{"num_hidden_layers": 12, "hidden_size": 192, "num_attention_heads": 3, "num_key_value_heads": 3, "head_dim": 64, "intermediate_size": 512, "vocab_size": 8192, "hidden_act": "swiglu", "norm": "rmsnorm", "norm_place": "out", "norm_eps": 1e-06, "positions": "rope", "rope_theta": 10000.0, "rope_fraction": 1.0, "qk_norm": true, "attn_scale": 0.125, "bias": "none", "tie_word_embeddings": false, "parallel_block": false, "init": "orth", "init_std_qkv": 0.0301, "init_std_o": 0.00615, "init_std_up": 0.0301, "init_std_down": 0.00377, "init_out_by_depth": true, "optimizer": "muon_variant", "learning_rate": 0.00221, "lr_mult_o": 2.0, "beta1": 0.93, "lr_head": 0.00479, "warmup_steps": 0, "schedule": "wsd", "decay_fraction": 1.0, "decay_shape": "linear", "final_lr_fraction": 0.05, "batch_tokens": [32768, 65536, 131072, 262144], "max_seq_len": 128, "doc_mask": true, "z_loss": 1e-05, "train_tokens": 492600000, "max_steps": 4493, "dataset": "wikipedia_en"}
MLP neurons of a small language model. Each row is named by its layer, matrix (gate and up: input weights; down: output weights) and neuron, and shows model dimensions 80-143. Each number is 50 + 10 x the weight over its row's rms, rounded and kept within 0 to 99. A neuron's up and down rows have the sign that makes its largest values positive.
After each neuron's rows, "fires after" lists the tokens most often just before its 100 highest values on Wikipedia text that the model never trained on.

L6.gate256:38 48 56 38 53 46 49 45 27 51 46 34 32 60 41 45 35 48 64 59 39 37 67 40 63 50 57 37 68 39 55 56 59 57 54 55 56 76 51 45 47 53 48 52 43 50 38 42 50 40 46 60 44 47 50 55 53 47 58 51 48 65 63 44
L6.up256:23 35 60 56 59 55 31 49 49 27 51 60 29 65 48 35 41 53 47 64 35 49 43 50 56 60 63 62 40 49 60 51 64 66 55 62 43 48 52 46 45 43 86 47 55 39 59 50 40 69 45 41 50 62 50 66 72 52 55 59 65 48 55 48
L6.down256:54 54 44 68 58 60 64 62 63 56 63 70 64 65 41 40 54 54 37 57 54 65 65 49 53 51 46 52 37 46 33 54 39 37 48 46 52 51 59 53 45 54 52 51 60 57 44 48 52 40 54 45 50 55 42 46 54 68 66 56 52 52 39 46
fires after: "\n", " (", "\n\n", " Hiro", "26"

L2.gate29:76 46 41 56 51 49 62 37 61 38 62 56 41 76 49 50 43 42 43 63 44 48 71 45 55 55 59 46 46 61 57 49 54 52 48 47 65 26 54 35 42 48 54 50 42 74 41 42 49 42 50 49 56 34 49 41 53 61 43 53 43 59 33 56
L2.up29:41 57 50 61 54 53 44 60 64 72 35 58 30 53 46 44 56 60 31 45 54 54 33 46 63 67 47 68 48 50 57 40 51 48 43 33 45 54 49 45 47 42 44 55 55 55 52 47 59 34 60 38 69 37 54 47 54 39 60 64 54 30 40 51
L2.down29:77 41 42 84 39 46 61 55 54 30 44 71 55 44 49 57 49 47 57 50 35 55 38 52 61 62 60 54 34 59 50 46 53 52 52 52 49 60 36 46 60 59 44 43 26 55 43 55 48 44 70 31 42 41 35 39 65 70 61 44 40 43 46 50
fires after: ".", "\n\n", "\n", "="

L5.gate459:38 30 51 38 57 59 56 48 45 59 52 48 37 33 68 46 49 60 45 52 45 31 40 43 57 43 50 34 50 43 46 38 45 43 36 60 45 66 42 53 49 49 52 52 54 60 43 63 49 50 45 55 36 44 47 37 49 54 50 52 43 41 42 31
L5.up459:41 39 59 50 57 57 56 51 57 39 38 43 55 61 40 40 52 40 35 38 50 50 49 40 57 49 54 59 54 41 61 52 52 80 48 61 48 59 53 62 52 68 41 68 64 50 60 65 51 47 48 55 42 42 31 60 52 48 56 44 57 65 57 60
L5.down459:48 56 44 53 64 50 51 32 59 50 55 50 51 48 59 43 61 68 53 65 65 47 53 45 33 36 57 27 51 51 39 40 47 54 58 55 52 58 55 67 57 72 48 51 50 59 54 70 44 69 50 50 36 37 35 49 32 43 58 60 37 44 50 70
fires after: "|", "\n", " in"

L6.gate95:57 42 36 38 53 52 64 46 50 53 72 53 34 39 59 57 53 65 47 52 50 25 53 62 53 38 63 56 45 33 44 56 53 50 46 50 47 58 39 51 47 36 42 48 50 42 48 57 36 56 43 43 43 44 57 64 55 38 50 50 48 51 45 33
L6.up95:64 31 55 59 51 39 62 45 42 38 60 53 57 30 33 53 41 58 32 46 49 60 33 70 54 56 34 43 66 27 50 50 48 57 54 56 36 69 36 71 42 33 48 60 45 42 44 51 41 58 47 43 62 50 33 57 64 45 49 51 52 57 52 55
L6.down95:34 36 61 47 40 32 51 36 55 50 59 49 52 43 33 44 50 49 36 53 37 40 49 55 56 32 56 45 62 41 53 41 59 65 60 46 43 57 40 64 35 48 40 33 49 53 43 37 32 62 48 71 67 56 50 42 42 45 65 51 54 51 39 47
fires after: "|", "-", " |", " Sea", " a"

L4.gate505:65 39 53 32 53 42 51 41 52 75 43 55 47 33 53 49 47 50 43 59 34 49 46 40 29 54 56 51 53 62 34 51 63 55 55 36 57 40 32 41 67 49 46 59 53 45 47 47 51 63 35 59 52 40 45 55 68 50 41 49 58 58 59 51
L4.up505:40 46 55 58 57 40 44 42 56 38 67 42 45 50 59 31 56 41 58 44 44 61 32 56 63 65 50 54 66 70 45 55 43 31 52 45 49 44 65 45 65 53 58 56 46 51 64 39 53 43 36 61 58 41 44 42 58 51 41 58 45 63 71 61
L4.down505:39 43 58 37 68 47 51 53 45 41 67 39 47 56 49 42 68 51 70 53 52 57 46 55 56 70 43 56 41 42 53 68 58 47 31 60 56 49 58 35 51 56 47 52 60 51 45 55 52 56 37 65 62 39 60 50 45 45 42 57 50 60 53 70
fires after: " was", " is", " were", " be", " been"

L9.gate210:63 59 32 47 39 41 42 54 51 53 52 44 64 52 62 35 48 56 52 34 54 46 42 47 55 57 48 46 43 47 45 42 44 51 45 52 76 53 38 61 64 63 31 64 49 43 59 58 43 44 37 30 56 52 55 27 46 41 41 60 44 40 38 38
L9.up210:44 63 48 41 63 50 56 55 44 56 55 48 47 53 61 50 55 55 58 56 56 55 55 53 54 46 58 46 56 39 51 63 68 64 37 31 44 38 50 60 28 36 51 67 54 50 51 53 46 47 47 77 51 54 48 43 88 54 49 37 44 44 50 50
L9.down210:40 38 34 41 50 40 45 53 42 48 34 58 42 31 40 50 61 63 53 61 33 37 55 48 56 67 35 54 57 42 58 49 61 29 44 58 38 43 54 64 33 56 64 52 69 69 50 51 62 66 50 52 60 67 52 43 44 61 47 54 32 34 55 48
fires after: " |", "|"

L5.gate230:44 46 51 42 17 49 64 50 60 43 39 41 50 51 56 61 46 55 56 36 47 55 52 54 53 37 49 37 47 48 44 32 39 59 29 54 38 44 45 61 53 49 73 58 60 50 57 50 58 54 45 48 56 50 52 69 50 62 47 62 50 43 40 46
L5.up230:51 57 59 46 47 40 55 41 64 52 48 41 47 54 61 49 39 43 50 61 55 55 66 39 63 62 53 57 57 68 18 59 61 60 45 50 54 50 47 46 39 46 32 66 52 50 49 33 33 53 37 40 44 47 29 60 61 41 50 24 61 54 53 45
L5.down230:43 39 40 62 45 69 46 49 47 70 63 60 54 56 42 53 68 59 55 47 49 50 18 36 44 54 47 46 48 22 58 54 65 40 51 48 60 57 54 62 59 52 48 47 48 39 49 45 45 54 64 58 42 66 50 50 37 60 51 54 42 57 54 56
fires after: ".", "-", "|", " •"

L2.gate377:68 43 44 69 46 61 39 47 55 38 44 47 48 50 56 59 69 34 49 45 39 50 85 46 52 45 77 56 67 41 56 49 39 48 48 61 63 51 45 65 55 59 46 40 62 63 51 43 61 43 44 60 50 45 55 47 46 50 23 39 41 47 42 62
L2.up377:50 61 56 52 47 44 56 53 46 64 56 46 61 67 49 58 57 51 38 45 41 53 46 49 37 47 40 56 39 50 55 54 43 32 39 61 41 19 46 56 52 66 65 48 45 53 57 58 56 40 56 49 57 74 55 32 53 62 32 38 54 65 35 53
L2.down377:36 48 63 32 47 37 43 73 46 49 61 60 60 54 60 62 47 54 38 54 45 43 56 52 44 46 41 50 55 41 46 40 48 41 51 40 45 83 44 46 57 44 45 48 39 40 51 53 47 57 47 41 30 48 50 56 73 40 52 38 49 41 64 49
fires after: "\"", ")", "ing", " place", " Bronze", " Title"

L4.gate209:53 56 46 41 47 46 34 62 44 58 47 41 59 20 54 58 49 57 30 46 47 33 54 43 45 63 53 52 51 59 46 51 62 36 55 53 37 55 32 54 33 58 34 37 47 56 50 46 49 51 29 60 51 47 54 55 47 54 48 41 50 44 42 61
L4.up209:72 52 57 56 54 40 54 53 40 57 70 51 44 37 32 31 61 74 39 61 37 59 65 48 75 42 53 44 43 57 32 47 57 45 40 54 52 54 64 50 48 48 49 49 49 69 67 52 65 54 44 65 61 40 66 58 43 44 59 38 56 48 57 46
L4.down209:38 40 47 51 35 55 88 45 53 63 31 52 43 56 49 64 51 55 55 54 57 38 54 58 55 43 68 43 49 51 46 58 57 48 63 58 40 64 49 43 47 44 70 48 53 56 44 52 37 31 41 54 45 52 71 59 43 62 34 57 53 66 34 32
fires after: "-", " •", " are", " was", " is", "lad"

L4.gate147:49 44 49 49 48 52 67 54 44 52 43 58 48 46 60 41 53 73 39 62 54 48 32 48 46 49 56 75 46 49 39 51 27 51 36 64 54 65 55 59 60 45 38 58 32 48 68 41 37 36 50 24 39 48 34 62 64 37 57 61 57 48 47 49
L4.up147:55 47 55 64 50 51 51 32 58 45 65 41 49 31 57 42 63 55 48 48 50 57 29 53 50 38 57 51 31 48 60 38 60 61 47 62 48 56 61 50 50 55 52 60 42 49 59 46 43 26 62 45 51 53 43 44 44 55 50 61 44 50 40 56
L4.down147:47 38 40 61 67 52 64 40 53 34 53 46 54 46 53 50 57 68 60 37 47 51 42 55 46 52 53 29 46 30 57 27 52 46 56 57 62 54 44 50 61 57 46 70 50 48 49 42 55 49 54 34 36 68 39 70 50 55 59 67 43 35 41 49
fires after: "|", "-"

L4.gate306:52 65 64 49 47 49 54 56 39 69 48 43 69 50 75 47 56 47 32 36 31 47 44 56 40 55 51 42 34 47 57 42 34 57 61 52 51 46 45 60 52 52 70 52 55 47 27 35 62 38 54 56 47 49 29 66 29 49 31 48 57 58 58 56
L4.up306:37 69 61 43 33 73 50 44 44 61 50 45 51 47 54 51 58 41 27 36 42 45 27 45 76 52 50 49 59 48 52 41 47 46 66 35 46 76 43 39 43 50 52 72 44 46 77 61 57 41 47 56 48 28 53 55 58 36 48 50 54 56 54 50
L4.down306:42 65 62 52 51 65 68 43 59 55 61 53 44 38 25 35 48 46 56 49 67 56 67 43 45 52 63 65 46 47 46 59 46 55 57 49 62 42 50 58 51 51 33 54 52 66 49 49 51 59 50 35 54 68 73 50 61 66 49 64 52 59 61 50
fires after: " was", " is", " be", " the", " were", " being"

L6.gate273:51 48 48 46 51 51 59 52 45 58 48 38 33 58 53 64 52 72 52 42 41 55 55 51 54 44 56 56 47 39 44 60 42 50 37 46 52 42 39 71 49 41 56 58 52 61 43 53 34 48 59 51 54 38 64 46 49 67 38 39 55 59 46 56
L6.up273:54 65 50 47 42 48 39 56 39 37 67 47 59 53 35 47 46 75 26 52 51 50 51 43 78 45 62 58 52 53 46 62 59 56 60 56 43 41 44 52 42 70 57 51 42 36 49 55 59 45 60 41 41 38 58 47 47 39 60 46 51 37 45 38
L6.down273:68 49 62 61 29 38 45 42 52 37 67 72 54 43 34 52 48 33 37 64 49 53 51 48 56 52 46 54 45 45 42 44 47 51 70 54 37 62 55 40 51 58 70 29 54 32 51 50 54 53 58 48 38 47 51 58 51 31 65 62 43 51 43 50
fires after: " the", ";", ",", "\n\n", "–", "="

L9.gate23:50 41 48 31 45 48 52 56 42 26 51 33 51 58 71 37 53 57 46 47 45 29 52 53 44 61 62 53 58 56 39 41 41 63 39 51 44 66 41 56 49 33 67 47 43 67 48 63 49 36 48 62 49 58 53 59 48 44 48 52 43 37 46 53
L9.up23:39 42 40 32 59 63 24 66 47 43 65 54 48 48 35 33 48 48 53 60 37 63 56 35 33 56 52 74 39 42 45 46 46 82 38 47 52 42 44 62 44 58 58 70 47 64 59 34 51 39 59 60 56 41 60 63 47 51 51 61 63 53 69 38
L9.down23:52 73 42 36 65 36 53 58 41 45 70 46 60 66 66 58 33 45 40 47 45 61 43 28 42 56 52 58 35 48 70 31 69 49 50 67 51 50 43 54 57 45 44 56 52 52 55 45 49 40 51 44 36 36 32 40 47 68 39 49 49 47 39 53
fires after: " the", " The", "The"

L6.gate291:51 58 52 47 47 53 46 50 31 58 43 48 60 38 55 58 56 55 40 38 52 51 66 56 58 48 45 71 44 65 54 41 58 63 46 50 55 46 47 65 62 51 47 58 48 67 51 51 65 49 30 21 57 46 24 53 46 33 50 38 35 48 50 65
L6.up291:63 68 41 74 55 58 43 65 42 55 59 36 39 21 51 46 49 56 42 46 44 53 42 69 35 61 48 34 46 53 46 41 63 54 57 61 31 69 61 46 45 59 48 52 54 48 47 66 48 47 37 45 61 44 50 39 34 38 48 61 47 57 52 55
L6.down291:46 58 32 58 36 68 41 49 64 75 42 42 38 41 58 43 45 66 75 56 64 41 55 43 61 35 55 52 33 54 43 51 66 45 61 57 47 28 52 42 49 53 57 61 57 49 44 42 31 38 61 43 66 55 47 42 42 57 57 55 30 58 52 49
fires after: " |", ".", "\n", ":", " reg"

L4.gate386:42 50 54 58 50 51 51 43 55 30 41 56 46 34 49 58 33 62 36 28 56 44 57 50 49 37 38 59 49 60 50 42 53 57 37 42 50 46 40 40 54 32 45 36 33 50 52 49 40 42 60 50 45 41 44 68 43 54 55 72 60 47 37 64
L4.up386:41 50 31 59 33 50 39 77 50 55 48 53 38 34 66 63 56 48 53 39 56 53 44 39 42 65 52 59 43 40 36 65 62 48 64 40 63 70 43 39 61 56 49 41 40 47 45 56 55 42 22 40 48 62 34 54 39 49 63 53 50 73 44 46
L4.down386:52 62 45 42 38 47 53 70 53 53 49 38 41 47 66 36 43 48 62 41 60 64 68 30 52 42 39 43 38 34 50 75 41 35 55 60 44 60 38 47 48 70 67 64 53 50 58 62 51 53 48 36 49 47 69 26 54 44 42 54 63 71 61 45
fires after: "\n", "."